MLP neurons of a small language model. Each row is named by its layer, matrix (gate and up: input weights; down: output weights) and neuron, and shows model dimensions 256-319. Each number is 128 + 32 x the weight over its row's rms, rounded and kept within 0 to 255. A neuron's up and down rows have the sign that makes its largest values positive.
After each neuron's rows, "raises" lists the tokens whose logits its output raises most directly, leaving later layers aside.

L13.gate309 [122 103 142 179 126 162 125 173 139 150  66 159  97 134 116  90 124 124  98 117  73  62 118  91 183 158 165 136 136 115 127 136 102 176 129 114 183  86 134  89 123 103 132 123  81 145 131 116  93  97  88 100 149 107 168 104 106 105 150 116 149  82 123 143]
L13.up309 [143 167 130 128 114 168 114 170 126 184 183 103 127 123 127  94  92  80 134 173  58 110 127 132 126 131  78 181 124  78 117  82 110 147 195 127 145 148 106  84 131 102 150 145 123 110  69 118  88 146  85 104 100 119 150 154 140 128 125 131  94 161 152 149]
L13.down309 [122 102 132  94 123 158 178 112  98 128 131 102  99 200 130  66 131 189 185 118 119 155  75 100 139  94 171 151 178  87 107 112 163 110 107 171 101 153 145  76 135 160 101 177 110 141 101 100 142 177 111 124 132 117 130 148 152 128  73  78  96 108 150  95]
raises: "can", "cal", "sch", "ah", "cia"

L10.gate390 [140 120 146 149 137 144 104 199  80  95 171 126  60 120 133 143 171 127 132 126 131 130  87 136 130 159 120  96 157 155  97 180 116 156  75 149 136 155 158  85 115  76 122 199 107  87 169 141 150  90 164 122 195 178 105 137 115 149 209 131 117  85  72 162]
L10.up390 [186 127 117 144 138  86 126 186  67 150 178 151  57  86  91 120 172 107  88 128 145 145 120 159 181 158 117 156 144 136 122 110  83 118 112 140 120 104 180 101 130 127  98 135 167 137 166 132 130 127 171 135 177  93 110 108 170 137 153 139  72  82  95 178]
L10.down390 [ 89 192 147 129 174 136 126  71  70 108 176 161  96 175  89 163 149 175 134 178 131 111  97 128 182 140 113 123 141 147 146 148 119 145 144 114 132 151 144 152  88 173 190  99 136 140 133 153 110 138 126 131 151 102 136  90 166 145 183 108 152  65 100 119]
raises: "umi", "u", "uki", "uka", "i"

L3.gate379 [178 115 177  93 118 138 156 133 126 151 145 139 187 154 124 165  76 138 207  90 112 141 106 100 150 118 143 172  94 129  98 192  77 159  95 124 135 103 109 142 153 125 146  94 115 151 150 106 132 124 136 112  84 126  90  76 148 105 140 147 144 174 129 110]
L3.up379 [132 104 134 180 144 136 123  94 174 136 148 130 129 116  75 140 113  92 169 182 176 169 104 119 148 131 175 137  65 143 172  56 177 103 161  96 166  80 104 132 119 115 158 128 143 129 170  90 105 125 171 121 130  75 131 139  94 127  92 143 116 114 142  53]
L3.down379 [107  89 124 146 149 183 116  96 104 100 194 103 150  75  40 135 142  70 141 135 155 152 144 179 160 138 135  43  81 180 123  69 135 154  64  76 180 194 154 172  94 110 139  91 179 193 161 170 164 114 122 109  58  90 148 156 182 152 110 114 150 176 127  78]
raises: "out", "ings", "ered", "ing", "er"

L11.gate223 [156 145  67 105 104 105 171 165 147 119 109 118 126 193 109  75 101 140  85 105  95  91 128 128 105 161 108 127 166 115  78  96 104 206 121 176 138 162 135  84  69 149 154 134 128  86 121 108 119 194 137 128 159  88  48 184  56 136  89  93 158 176  95 133]
L11.up223 [119  88 151 141  82 150 106 164 114 177  86 106 111 129 124 110 122 124 116 136 114 144 110 161  78 151 198 121 131 125 122 112 138  99  89 140 130 157 142  79 107 164 115 206 140 114 112  99 100 151 175 173 144 116 127 166  82 125 114 158 128  83 145  68]
L11.down223 [120 122 131 117 140 165 144 184  73 125 109 141  79 131 181 138 166 121 168 102 145 116  86 110 125 129 149 101  99 201  76 141 149  76 110  97  96 146 172 130 101  71 134 118  77 109 102 182 191  92 154 126 133 151 161 126 169 107 136 104 169 137 153 131]
raises: "i", "e", "ii", "er", "era"

L12.gate467 [ 90 144 129 146  81  94 180 134 119  92 150 124 145  64 108 149 126 156 112 163  73 117  51 101  83 128 133  94 150  92 123 147 119 101  84  92 119  87 117 123  98 125 151  81 179  56 152 105 198  95 144 136 163 154 121 122 141 115 116 110 190 145 154 164]
L12.up467 [101  96 118 161 152 121  79 131 122 132  73  79 124 146 144 109 110 134 108 113 103  95 128  77 185 169 138 140 159 106 159 157 116 138 145 150  93  54 147 107 117 115 140 189 115  96 159 119 140 109 158 158 117 147 135 146 138  78 133 154 132 180 168 128]
L12.down467 [129  91 123 119 135  65 125 130  92  96  85 109 142 130 146 101  56 145  79  87 148 168 136  83 156 118  79 146 146 157 152 132 147 106 120 147  71 112 138 158 133 145 147  95  98 129 118 109 136 150 143 120 118  87  84  70 185 130 190 129 125 110 127 169]
raises: ":", " \"", "uls", ",", " years"

L10.gate92 [ 81 126 116 164  92 134  64 103 155 109  55 154 133 160 127 133 170  92 132  55 103  89 116  95 167 153 153  87 146 163 108 151 142 141 140 139  85 174 146 154 125 145  62 132 129  71  97 112 139 134 160  98  99 202 157 141  86 124 151 123  61  78 157 132]
L10.up92 [137 155 170  95 148 189 171  95 156 154 108 103 130 175 101 100 149 160 142 139  92  85 121  84 144 107 146  88 103 189 188 156 153 181 141 126 142 154 110 110 200 159 125 137 110 184  76 129 137 125 130 123 112 116 120  72 189 121  73 173 168 123  81 123]
L10.down92 [131 118 163 158 112 160  77 119 165  83 171 196  94 159 112 155 117 152 149  71 152 104 134 110 209 125 139 138 154 109 161  99 192 179 125 111 108  89 174 126 105 133  86  90  83 134 170 160 122 162 112  73 129 123 146 121 117 150 165 163 194 129  95  83]
raises: "ges", "ge", "bles", "ble", "ging"

L5.gate314 [171 126 117 115 121 128  81 142  94  95 112 136  95 144  42 119 110 182 133 232 161 142 122 131 142  99 111 112 117 165 160 164 113 165  85 110 121  92 178 128 126  69 202  90 123 147 118 149 122 189 100 105 146 103 125 186 193  98 146  51  94 125 137 120]
L5.up314 [121 119  93 150 116 110 131 198 174 160 123 131  54 157 120  72 113 138 128 168 147 104 176 159  87 118 155 107 130 155 119 114 123 111 103 121 112 154 130 159 116 114  33  83 127 162 151  99 139  92 174  80  95  67 133  86 130  59 169 129 155  54 118  79]
L5.down314 [109 150 143 105 139 141  95 141 115 150 141 189 117 134 112  74 160 136 114 118  93  67  82 112 153 150 125 107 175  67 178 181 134 157 155 167  87 167 121 135 110  30 146  85 106 141 170  60 120  74 173 146  95  99 192 161 119 136 150 130 129 124 115 102]
raises: "eg", "eca", "err", "ev", "eh"

L4.gate382 [153  98  81 103 141  84 193 126 129 101 159 150 120  86 116 138 155  74 137  89  90 136 105 109  97 116 119 172 118  85 151 103  94 151 150 124 122 149 101 133 129 137 162 123 118 227  92 130 125 121 110 157 136  79  98 110  86 117 100 100 128 139 136  96]
L4.up382 [138 191 166  82 108  80 125 135 114 121 118 148 123 123 125 122 120 103  64  92 119 116 172 109 138 101 109 138 132 120 115 123  78 125 127  74 104 152  87 117 109 156 125 149 113 119  85 133 112 206  94 119 107 170 137  99 161  84 157  77 153 179 130 156]
L4.down382 [150 116 112 117 167 109 106  97 146 124 131 154 134  61 120  76  55 151 113  64 112 133  86  97 125 164 107 138  94  55 112 158  83 184 141 149  99 144 155 170  77 207 121  97 114 165 179 170 143 140 124 142 126 123 158 101 135 133 146  90 163 155 206 127]
raises: "unda", "ross", "up", "ze", "rate"

L11.gate31 [141 142  76 170 129 136  94  75 134 169 122 141 152 121 147  86 179 151 136 118 138 145 140 195 167 164 167 146 130 129 151 115 162 131 159 154 186 126 101  96 103 132 116 147 175 202 116 126 135  91 153 112 108 168 135 132 120 156 122 148 106 136 163 163]
L11.up31 [ 78 141 103  90 145 119 143 140 101 159 103  69 179 129 131 133  80 105 185 136 107 139  92 147 144 173 111  90 100 122 112 124 126 144 114 148 129 119  58 180 141 149 128 127 165 155 128 149  79  71 196 102 136 119 149 140 175 135 149 121 129 193 100 142]
L11.down31 [140 109 176 105 183 124 158 200 154 145  56 108 147 154  94  60 145  83  87 204  97 132 141 140 135 102 137 180 137  97 136 121 137 152 137  99 106 173  87 142  60 109  77 169 141 126 138 113 121 149 110 153  60 156 106 168 103  82 169 100 167 125 111 111]
raises: "ates", "cio", "izes", "ish", "ze"

L12.gate487 [137 123 140 207  91 147 168 102 136 151 129 157 100  69  68 124 133  98 129 135 129 179  50 135  81 129 143  89 151 140  90 136 129 133 144 168 157  85 142 136  99 106  79 125 171 117 111  77 106 130 117 168 112 109 124 120 115 110 177 150 113  96 115 131]
L12.up487 [127 142 130 165 157 149 104 166 111 129 171 140  92 161 175 146 128 143 106 117 141 130 113 211 163 198 122 142 161 146 126 102  97 152  44 117 114 139  53 102 118  98  62 159 122 109  98 164 148 169 124 129 105 177 118 121 174 123 127 177 158 113 103 180]
L12.down487 [145  81 124 167 147  88 125 127 116 175 165  81 129  88 152 136 210 126 125 139  92 135  46 131  79 144 173  93 189 146  90 152  73 103  93 117 162  67 155 183 103 143 130 142 169 159 158 176 130 101 110 132  99 126 144  98  65  86  97 152 123 101 101  92]
raises: "hab", "imate", "ged", "OT", "led"

L11.gate166 [140 183 123 138 116 150 151 165 112 164 184 151 108 170 135 111  51 158 127 146 161 159 145  68 125 112 113 135 122 144 160 124  97 164  96 110 122 158 194 149 120 163 174 158  97 129 114 105 133  99 114 148 115 126 187 135 152  67 119 166 153 166 153  70]
L11.up166 [ 62 137 157  91  86 103 155  89 103 171 114 140 140 129 146  90 155 138 113 161 137  73  92 141  75  99 174 115 166 167 117 118 132 157 114 132 123  92 158 166 154 153 144 169  82 108 102 140 220 135 119 120 111 108 155  96 108 134  90 122 181 139  89 127]
L11.down166 [ 68 119  93 151 140  59 126 103 127 114 142 157 137 146  99 146  93 164 129  82 161  85 181 176 144  79 128 109 133 127 141 190 127 166 111 128 103 131 159 156 143 133 108 186 155 122 146  66  97 100  97 118  85  79 130  95 107 118 111 165 112 105 137 128]
raises: "net", "no", "ne", "ilt", "it"

L5.gate162 [170 138 173 147 150 118 168 121 141 174 133 145 165 188  62 102 150 144  91 136 184 194 161 133 181 159 120 164 132  63 160 136  53 123 168  66 129 132 128 127 144 138 159 105  96 172 130 114  84 135 158 107 118 130 137 149 156 123 133 124 168 124 117  90]
L5.up162 [114 138 180 127  63 105 113 170 115 104 148 162 100  65  90 145 125  99 100 152 117 201 155 164 128 156 151 127 122 102 116 130 123 142 142 188 102 153 157 113  98 101  87 123 127 188 174 130 125 126  92 151  94 106 141 160 125  62 150  81 111 180 133 148]
L5.down162 [168  97 119 102 145 151 147 115 127 125 151 138  96 162  79 142 187 127 128 146 138 216 138  89 127  98 161 146 127 139 146 154  32 125 154 100 111 160 155  85 159 181 130 118 138 119 150 112 123 125 121 142 160 134  72 119 122 176 119  91 137  94 110  92]
raises: "band", "list", "lic", "mes", "bin"

L2.gate473 [171 126 115 182 160  88 205 212 116  94 151 188 129 159 129 153 141 137 179 135 164 162 112 121 107 146 116 151  80 121  99 128 128 117 148 178 157 179  97 180 151 178 100 148 134  99 115 170 111 129 123 158  77 112 149 117 143 131 118 134  98 192 138  90]
L2.up473 [152 137 153 125 135  91 209 129  90 109 141 171 121 131 123 203  94 115 133 109 172 124 188  76 175  73 173 121 146 164  75 147 156 123 150  96 111  83 157 130  76 193  93 154 146  79  87 173 116 139 140 156 126  99 204 126  94 127 158 118 149 128 104  72]
L2.down473 [144 137 102 116 160  96 193 123 108 100  72 162  97  77 176 158 154  59 188  68 159 121 129 142  66 136 149 123  79 106  89 113 116 120 132 142 125 178  85 158 102 152 136 167 141 156 139 176 100 150 127 112  95 119 157 153 114  98 114 165  86 155 103  93]
raises: "–", "-", "−", " and", "/"

L7.gate86 [188 167 100 119 118  87 115 194  98 157 112  70 182 149 102 139 104 131 105 101 135  86  84 140 117 154  87 135 121 120 107 165 121 154 134 129 152 150 117 186 190 142 156 134 157 108 129 108 126 166 115 100 131 101 103  85 118  50 186 123 120 159 109 107]
L7.up86 [175 172 150 101 105 177  97 166 115 121 125  96 138 170 144 138 136 159  66  41 160 118 119 124  91 119 168 104 120 121  83 149 145 115 172 161 223  64 132 170  62 128 170 164 121  84 147  58 101 138 108 163 117 129 150 100  83 183 126 213  90 149  90  91]
L7.down86 [110 119 174 133 101 123 100 141 179 107 123 163  56 135 152 178 122 151 118  81 154 104 139 118 166  98 106 100 109 114 157 170 110 167 126 127 141 196 146 148 133 148 196 118 145 150 130 151 167  96 128  97 148 150  85  73 105 187  74 159 146 131 115 168]
raises: "pe", "mate", "ph", "men", "mb"

L13.gate31 [104 147 159 129  75 138 131 166 101 119 148  85 111 169 168 113 173 116 175 110 146  36 139 192 106 137 148 129  27 115 191 123 158 145 167 136 142 154 142  59 108 155  86 133 120 122 143  94  97 166 196 143  78 112 179 130 115 136  58 110  91 151 135 166]
L13.up31 [ 61 155 100 116 127 192 134 135 173 102 132 119 151 151 165 113 141 123 120 125 139 121 100 130  58 101 153 126  93 173  81  89 135  71  87 123 159 195 130  96 115  97 115 145 147 113 149 125  97  97  91 147 139 141 100 142 150 163  98 168 124 187 118 121]
L13.down31 [165 127 110 153 183  98 150 167 138 128 167 137 161 200 161 129 166  96 205 121 139 120 137 116  57 172 117 169 161 167 108 132  62 154 105 114 100 170 165  74  66  43 175 178 137 124 143 176 124 120 142 106 171 120 148 124 147 117 134 122 117  75 136 155]
raises: "e", "es", "rap", "i", "ato"

L10.gate425 [ 97  88 144 149 129 178 120 185 198 171 159 191 118 176 125  72 121 164 134 113 136  54 202 145 111 121 144  93 154  94 121  71 119 125 183 153 117  86  99 154 180 116 157 135 123 114 138 114 149  72  90 133 190 141 121  80  67 155 168 112 141 174 117 116]
L10.up425 [161 167 118 128 106 170  93  92 130 132 103 184 111 142 103 124 172 147 126 136 127 118 177  78 132 174 162 126 165 149 170 131 104 116  96 114 123 100 147 141 146  85 115 141 128 127 181 124 166 160 129 132 177 147 127 175 108 121 154 190 138 133 174 157]
L10.down425 [ 89 138 151 116 113 157  93 106  93 101  74 159  64 147 143 133 176 151 128 149 146  79 139 152 120 162 127 136  91 194 177 182 126 115  78 107 111 157 114 100 100 132 133 152 135 120 140 142 144  92  94 111 171 122 163 145 132  87 120 132 196 129 112 110]
raises: "ally", "ld", "als", "al", "alt"

L11.gate232 [122  81 116  81 103 111 143 183 182 178 155  95 126 124 154 155 152 100  73 153 129 124 126 156 156 131 168 174  85 114 147 166 119 106 137  89 124 116 118  74  77 141 196 122 165 106  94 135 162  96 145  68 119  97 103  55 101 132 167 115 172 142 108 150]
L11.up232 [124  82 139  96 161 141  55 146 190 130 186  82 102 127 176 112  87 109 113 187 156  78 152 142 150 131 122 115 129 158 158 129 151 110  95 132 125 132 106 102 128 135 160 136 149 111 150 118 123 103 118 101 103 107 186 129  80 140 103 183 129 212 133 146]
L11.down232 [134  91 135 102 173  96 112  64 144 107  74 160 108 102 136 160 113  75 125 143 108  94 109 131 150 129 126  78 115 164 118 113 180 140 100 124  67 169 123 140  79 139 208  52 102 168 128 124 146 175  98 146 152  93 118 102 110 137 106 135 164 173 131 100]
raises: "ered", "ers", "ering", "er", "re"

L11.gate73 [152 193 161 106 143 143  54 150 113  79 160 172 109 119 157 133 148 154  74 137 154 129 119 112 178 129 186 126 192 133  99 132  90  73 184 169  75 147 124 135 150 128 112 157 117  61 125 120 172 126 142 131 141  92 158 150  85 128 156 102 144 144 140 140]
L11.up73 [133 149 163 112 122 130  73 103 141 128 151 133 100 122  92 114 160 165 126 154  98 115 156 108 149 154 125 159  97 143 177 137  80 149  98  85  62 140 158 118  91 163 156 138 124  95 101  93 149 156 112  99 149  97 129  71  84 111 139  86 119 134 109 116]
L11.down73 [ 97 115 116 104 149 108 142  71 129 162 129  97 101 156 154 107 144  61 167 115 121 211 152 107 173 123 104  78 128 162 150 121 120 147 157 135  72 121 127  87 153 148 211 150 174  90  97 129 169 114 127  86  93 119 179 102  95  89 126  80 101 128 114 168]
raises: "en", "ep", "et", "ez", "ering"

L11.gate179 [122  97 172 118 170 133 151  93 179 200 150  61 121 112 114 147 116 167 150 129 112 110  79 119 147 110 143 159 169 151 156 103  95 124 121  94 122 157  85 115 131  57 112  90 103 155 158  95  70 128 134 117 142 121 114  99  97 125 106 189 118 165 141  83]
L11.up179 [107 178 122 118 124 147 197  70  54  98  88 138 196 114 138 153 134 127  80  87 121 114  90 128 125 143 143 141  98 157 163 148 122 195 198 140  89  84 149 195 128 120 189 151  61 104 178 119  77 118 173 108 102  85 125 131 171 153 157  63 110  96 146 102]
L11.down179 [164 111  79  95 178  98  50 145  87 115 114  99 143  84 136 156 135 100 135 172 129  58 106 154 171 111 129 201 100 162  92 149 196 121 132 111 144 176 155 175 147 152 115 125  87 172 137 150 179 133 133 140 101 123 172 123 147 116 147  96 119 118 116  74]
raises: "w", "ng", "c", "ral", "nt"

L13.gate411 [169  79 172  98 110  86  88 185 108 156 157 142 137  99 136 150 175 186 120  51 156 107  82 154 159 100 161  67 115  90 156 170 135 117 137 171 128 106 131 105 115 109 102 161 152 112 134 117 164 182 122  90 134 169 168 121 129 130 167 174 118 170 107 109]
L13.up411 [ 69 165 183 143  66 179 102 111  97 141 113 171 112 182 159  98 156 168  75  99 135 108 122 170 160 194 149  82 135 133 145 132  87 158 159 142 107 139 163 158  80 113 127 146 118 109 153  92 137 155 121 136 124 122 208 164 151 103 179 152 145 146  84 138]
L13.down411 [ 91 137 120 126 154 128 168  74 109 121 120 112 106 111 125 101 213 119 173 140 119 111 119 158 130 133  73 174 149 159 131 154 152  89 156 103 114 118 118 127  89 138 115 157 120 114 127 124  65  70 148  87  99 101 138 120 103 163 102 140 172 127 155  92]
raises: "E", "H", "Y", "US", "IA"

L13.gate396 [185 157  86 127 113 133 124 194 122 123 159 124 148 123 114 123  67 167 129 133 150 143 112 119 131 188 137 112 126 154 160  76 127 136 152 152 200 102 149 159 170  96 138 160 165  85 112 115 115 181 107 169 101 154 116  83 104 117 151 149 136 133 158 125]
L13.up396 [159 123 117 177 122 130  65 213  44 132 107  82 101 157 126 123  98 115  90 145 167 112 101 144 107 120  69 151 108 126 159  39 113 123 135 118 176 127 111 120 185 125 122 169 123  68 131  98 103 148 119 114  93 111 109 111 122 135 142 156 112 100 152 155]
L13.down396 [ 90 136 192 132 143 131 133 105 107 129 107 135 107 103 164  54 190 184  78  86 131 126 106 121 158 114 156 174 114 113 103 147 187 101 132 106 168 120 134 167 138 152 131 107 205 135 131 145  85 129 107 117 183 180  95 125  96 111 146 132 127 186 132 148]
raises: "ie", "ique", "ik", "ius", "ice"

L11.gate246 [140 158 173 163 126  94 203 148  95  99 187 136 119 136 136 170 159 179 112 136 143 139 117 150 176 102 130 139 108  77 126 124 128 101 145 111 109 131 117 145 163 121 149 176 128  80 114  62 175  95 112 177 139 118 135 159 163 116 148 133 170 131 140 142]
L11.up246 [171 161 169 137 124  95 101 163 112 131 106  77 102 203 143 114 135 158 146 110 136 140  64 188 151 145  82 121 169  59  96 155 140  87  88 116 126 155 129 130 148 132 168 200 130 143 102 114 160  78 144 128 121  93 164 154 123  54 154 160 106 122 138 131]
L11.down246 [114  99 152 120 118 129 191 141 140 141 111 143 126 158 115 130 145  87 146 170 115 151  60 186 116 161 164 125 114 125 125 175 104 100 138 102 175  90 148 169 129 149 114 205 117 158 145  95 136  53  36  78 154  98 124 126  79  51 153 161 126 159 134 136]
raises: " A", " D", " C", " E", " W"

L2.gate108 [156 101 138 157  76 127 141 143 116 103 143 151 114 135 112 164 151 190 166  93 146 135  76  80 100 104 128 195 155 202 120 136  71 123 104 133 116 196 158 136  69 136 166 107 175 135 104 155 134 138 143 169 116 184 176 133 137 136 115 103 115 147 129  65]
L2.up108 [105 108 134 153 142 200 155 165 135 169 107 156 129 129 151 122 219 137 141 184 185 158 118 160  91 129 183 179  72 105 112 104 150 131 139 115 174 111 117 119 107  85 116 164 123 146 135  97 142 143 158 138  71 132 178 125  70 215 217 135 137 136 110 107]
L2.down108 [146 117 134 171  87 128 182 131 169 144  86 122 105 106  89 163 128 103  54  94 147 161 148 102  95 146 131 156  86  53 142 140 193 132 170 138 140 141 142  91  40  99  97 175 131 165 117 119 128 169 112 136  89 187 129 109 107 142 165 117  95 150 106 122]
raises: "ever", "ese", "eca", "ces", "rest"

L4.gate273 [185 119  50 130 160 153 195 137 133 111  99  79 136 154 147 136  67 132 162 160 175 158 123 136 159 156 170 123  89 150 136 100 133  83 210 130 113 110  68 158 178 103 126 116 146  67 153 125 140 135 155 151 129 109 105 121  91 122  94  95  87 120 110 143]
L4.up273 [138  96  92 119 153 105 173 106 128 121 127  97 111 152  87  95 117  75 152 144 168 227 152 202 159  99 156  75  90 176 112 115 143 115 187 129 121 118 108 118 117 111  94 146 150 113 154 111 130 134 140 157  71 134 119 134 159 126 140 100  77 119  88 129]
L4.down273 [122 104 122 130  88 102 140 160 171 169 142 135 125  91  81 148 105  82 128 156 167 199 104 149 175 136 118 133 111 165 129  85 107 134 143  67 118 123 120 147 135 131  54 153 127 139  73 154 197  83 181 158 137 133  98 149 132 124  88 111 139 178  71 134]
raises: " be", " also", " then", " lives", "ini"

L10.gate316 [105 161 134  77 149 140 109 153 121 115 136  90  94 111 171  79 112  87 100 188 134 109 108 132 138 153 100 171  80 172 107 189  68 138 163 203  97  74  77 172 118 124 106 109 128 148  67 147 123 151 112 149 107 141 149  88  97 151 140 129 143 147 112 150]
L10.up316 [174 127 179 153 133 134 128 147 172 161 120  86  90 142 193  99 173  85 104 110  85 150  98  45 166  99  86 124 111  86 102  92 161 137 110 146 150  75 101 139 131 140 141  69 141 157 132 116 148 155 117  69 115 171 153 126 104 102 131 116 150 142 114 127]
L10.down316 [179 122 119 101 112 109 156 151 170 145 159 105 145  76 107  81  70 107  91 147  83 123  84  88 144 182 151  67 116  88  92 146 102 166 158 145 142  89 134 126 153  93 157 125 121  79 141 129 130 144 111 114 157 117 125  90 170 138  49 116 122 136 167 126]
raises: "phi", "car", "so", "pat", "cer"

L10.gate103 [134  85 120 161  93  77 111 136  81  55 134 202 156 148 147 149 103 114 117 125  93 121 110  82  93 145  18 106  96 115 159 165 146 182  98 114 114 137 183 120 108 140 123 139  98  88 110  86 107 144 110 120 138 106 180  63  55 131  91 146 167 132  89 154]
L10.up103 [ 87 130 131 153  80 118 126 117 124 144 140  97 117 140  97  78 142 182  97 108 161 142 136 123 142  95 168 132 148 141 115 125 109 124 129 117  72 139 126 165  39  71 172  97 145 149  54  90  94 145 166 130 182 101 137 151 123 125  99 120 174  91 104  98]
L10.down103 [190 113 139 167 129 111 110 154 109  40 141 104 128  72 142 101 117  98 118 115  87 124 101 158 117 145 129 147 133 190  82 191  63 199 119 124 100 167 127 173  99 142 167 130 129 167  95 157 133  87 143 109 141 100 124 123 120 105  73 133 138 134 112 114]
raises: "h", "rs", "res", "re", "t"

L10.gate283 [113 187  86 153  70  66 147 144 156 104 168 116 189 133 169 184 131 107 125  51 206 128  81  85 187 138  79 134 159 108  95 152 155 121 134 143 118 170 101 148 153 189 126 208  87 106 141 134 128 143  85 106 114 141 122 147  97 136 137  74 128 137  82 124]
L10.up283 [136  75  95 112 144 117 125 133 125 130  96  98  80 173  95 168 143  98 129 109 179 111 111 125 143 121 149  81 163  89 146 182 106 112 178 131 123 114 186 124 108 130 106 110 130 151  77 107 117  85 190 121 148 156  83 127  64 155 135 119 144 141 187  73]
L10.down283 [162 154 151 133 161 102 119 123 143  74 162 122  78 112  89 142 117  99 169 133 181 101 113  92  98 144  97 185 113 127 139 159 184 144 109 123 177 164 130 144 134 134 168 132  50 143 166 117 154  59 101 121 105 141  97 105 152 201 196 108 121  77 123 131]
raises: "mit", "mon", "mun", "be", "ancy"

L10.gate508 [114  72 185  92 117 135 123 199 103 115 121 162 173 131 129 140 148 173 122  99 135 168  94  60 136 135 139 109 113 127 118 107 100 173 163 122 103 171 106 154 143 114 133 151 177  76 141 156 129 113 135 120 120 125 108 132  68 135 190 140 139 152 157 152]
L10.up508 [ 82 161  80 155  63  95 161 113 143 129 144 167 118  91 117 136 142 116  91 160 120 158  89 119 100  95 134 166 122 161 141 124 164 200 150 129 136 100 123  82 143 180 102 135 156 149 151 140 177  90 123 101 131 127 114 164 157 114 154 112  35 152 150 136]
L10.down508 [116 164  71 110 140 165 156 111 115  85 189 126  86 135 119 139 125 158 137 123 129  66 156 115 115 107 106 154 150 110 142 124 115  87 117 128 143 102 115 168 121 190  88 122 117 196  99 169 114 129 149  99 123 134 126 105 184 120 186 187  58 143 125 132]
raises: "ti", "et", "ett", "ets", "ta"

L3.gate37 [134  78 109 105 186  95 158 158  77 118 134 109 140 153  81  84 173 152 116 121 162 155  86 160 128 122  97 125 135 118  87 142 135 152 141 145 125  96 124 103 171 143 167 112 193 163 125  87 108 140  66 138  98 148 127 186 177 154 128  80 163 147 167  76]
L3.up37 [112 117  59 121 149 112 141 148  59 177 139 185  98 161 175 136 186 132 139 161 124 108  66 118 121 135  57 129  72 223 149 132 117 144 145  89  78 113 133  79 170  84 102 114 172 128 134 102  80 140  87 135  59 131 111 143 156 122 113 107  99 173 151  76]
L3.down37 [152 132 105 151 137  69 150 160 104 141 179 131  60  84 114 139  87 127 143 110 132 159  68 104 141 157 102 160 110 172 137  56 150 165 155 149  77 101  98 134 142 139 131 196 178 193 142 134 165 144 122 128 120 148 185 120 184 139 155 155 117 129 156  92]
raises: "ight", "ug", "ief", "ides", "ide"

L4.gate358 [179  98 100 202 167 118 121 175 156 145 145 142 111 103 159 157 148 121  90 147 196 123 104 174 147  63 176 187 146 121 148  92 112  82 114 133  75 132  94 186 119 159 149  83 112 118 131 181 144 137  97 103 131 146 188 148  94  86 174 131  76  84 106 107]
L4.up358 [171  75  77 152 169 136 151 183 116 145 130 114 105 116 176 153 180 111 121 122 137 125  81 126 131 118 146 114  76 137 119 133 115 117 153 122 117 139 187 151 117  81 128 134 144  99 209 161 162 112 138 129 112 182 147 132 143 160 146 148 172 141  47 176]
L4.down358 [113  97  73 138 161  81 107 108 140 135 127 129 103 110 122 157 130  58 140 166 121 136  84 176 104 105 132 139 175 121 120 141  88 134  31 123  77  96 182  94 111 107 126 111 140 178 117 131 152 103 106 144 104 127 136 157  95 127 135 167 135 110  55 187]
raises: "ict", "icted", "olution", "ac", "ators"

L10.gate52 [134 125 104 154 142 112  89 137 150 116  94 158  89 169 135 173 144 122 165 102 149 147  94 188 103  91 148 131 148 159 100 190 176 154 158 142 160 104 129 146 127 124 154 135 129 158 120  63 110 147 179 131 102  99 154  96  88 118 171 129 139 110 112 127]
L10.up52 [ 91 167 194 136 157 146 137 145 141 154 107  92 183  83 135 164 110 164 122 115 161 134 152 118 190 116  90 137 126 172 128  58 105 125 112  85 124  84 109 168 124 184 206 148 123 128  98 122  67 128 118 113 164 149 160 199 108 133 151 122  62  97 112 117]
L10.down52 [126 121 161 148 125 112 153 129 137  57 129 197 146 127 149 149 145  98 125 111 170 118  54 141 143 110  71 157 102 129 128  85 100 110 110 134 152 165  88 158 102 107 116  67 133 114  99 117  47 125 154 132 107 139 152 187 174 133 130 168 113 143 116 147]
raises: "aint", "ets", "eer", "ét", "et"

L10.gate414 [121 224 142 135  94 109 190 108 115 190 113 153 123 166 156  98 170 134 187 122 145 141  79 133 139 122  91  95 136 124  93  77 163 133 139 159 123 156 150 140 180 100 111 126 141  84 141 123  95  91  92 105 105 140 132 152 139 117 125 122 151 118 115 159]
L10.up414 [ 65 104 131 108 109 143 156 120 113 190  87 151 119 150 116 111 110 125 155 154 156 152 120 147 133 127 135 113 114  85 112 151 121 153 108 115 178 171 153 132 127  94 106 170  97 111 138 117 128 119 124 110 231  78 102 146 143 129 124 136 194 101 107 171]
L10.down414 [146 162 151 106 133 183 145 117 151 124 209 154 125 135 126 174 112 107 152 189 141 138  57 187 106 159 135 143 179 123 110 155 146 184  71 163 154 196 130 100 191 137 113 134 182 141 124 111 132 161 165 136 117 117 162 169 162  96 129 142 136 162 137 109]
raises: " your", " its", " those", " their", "ston"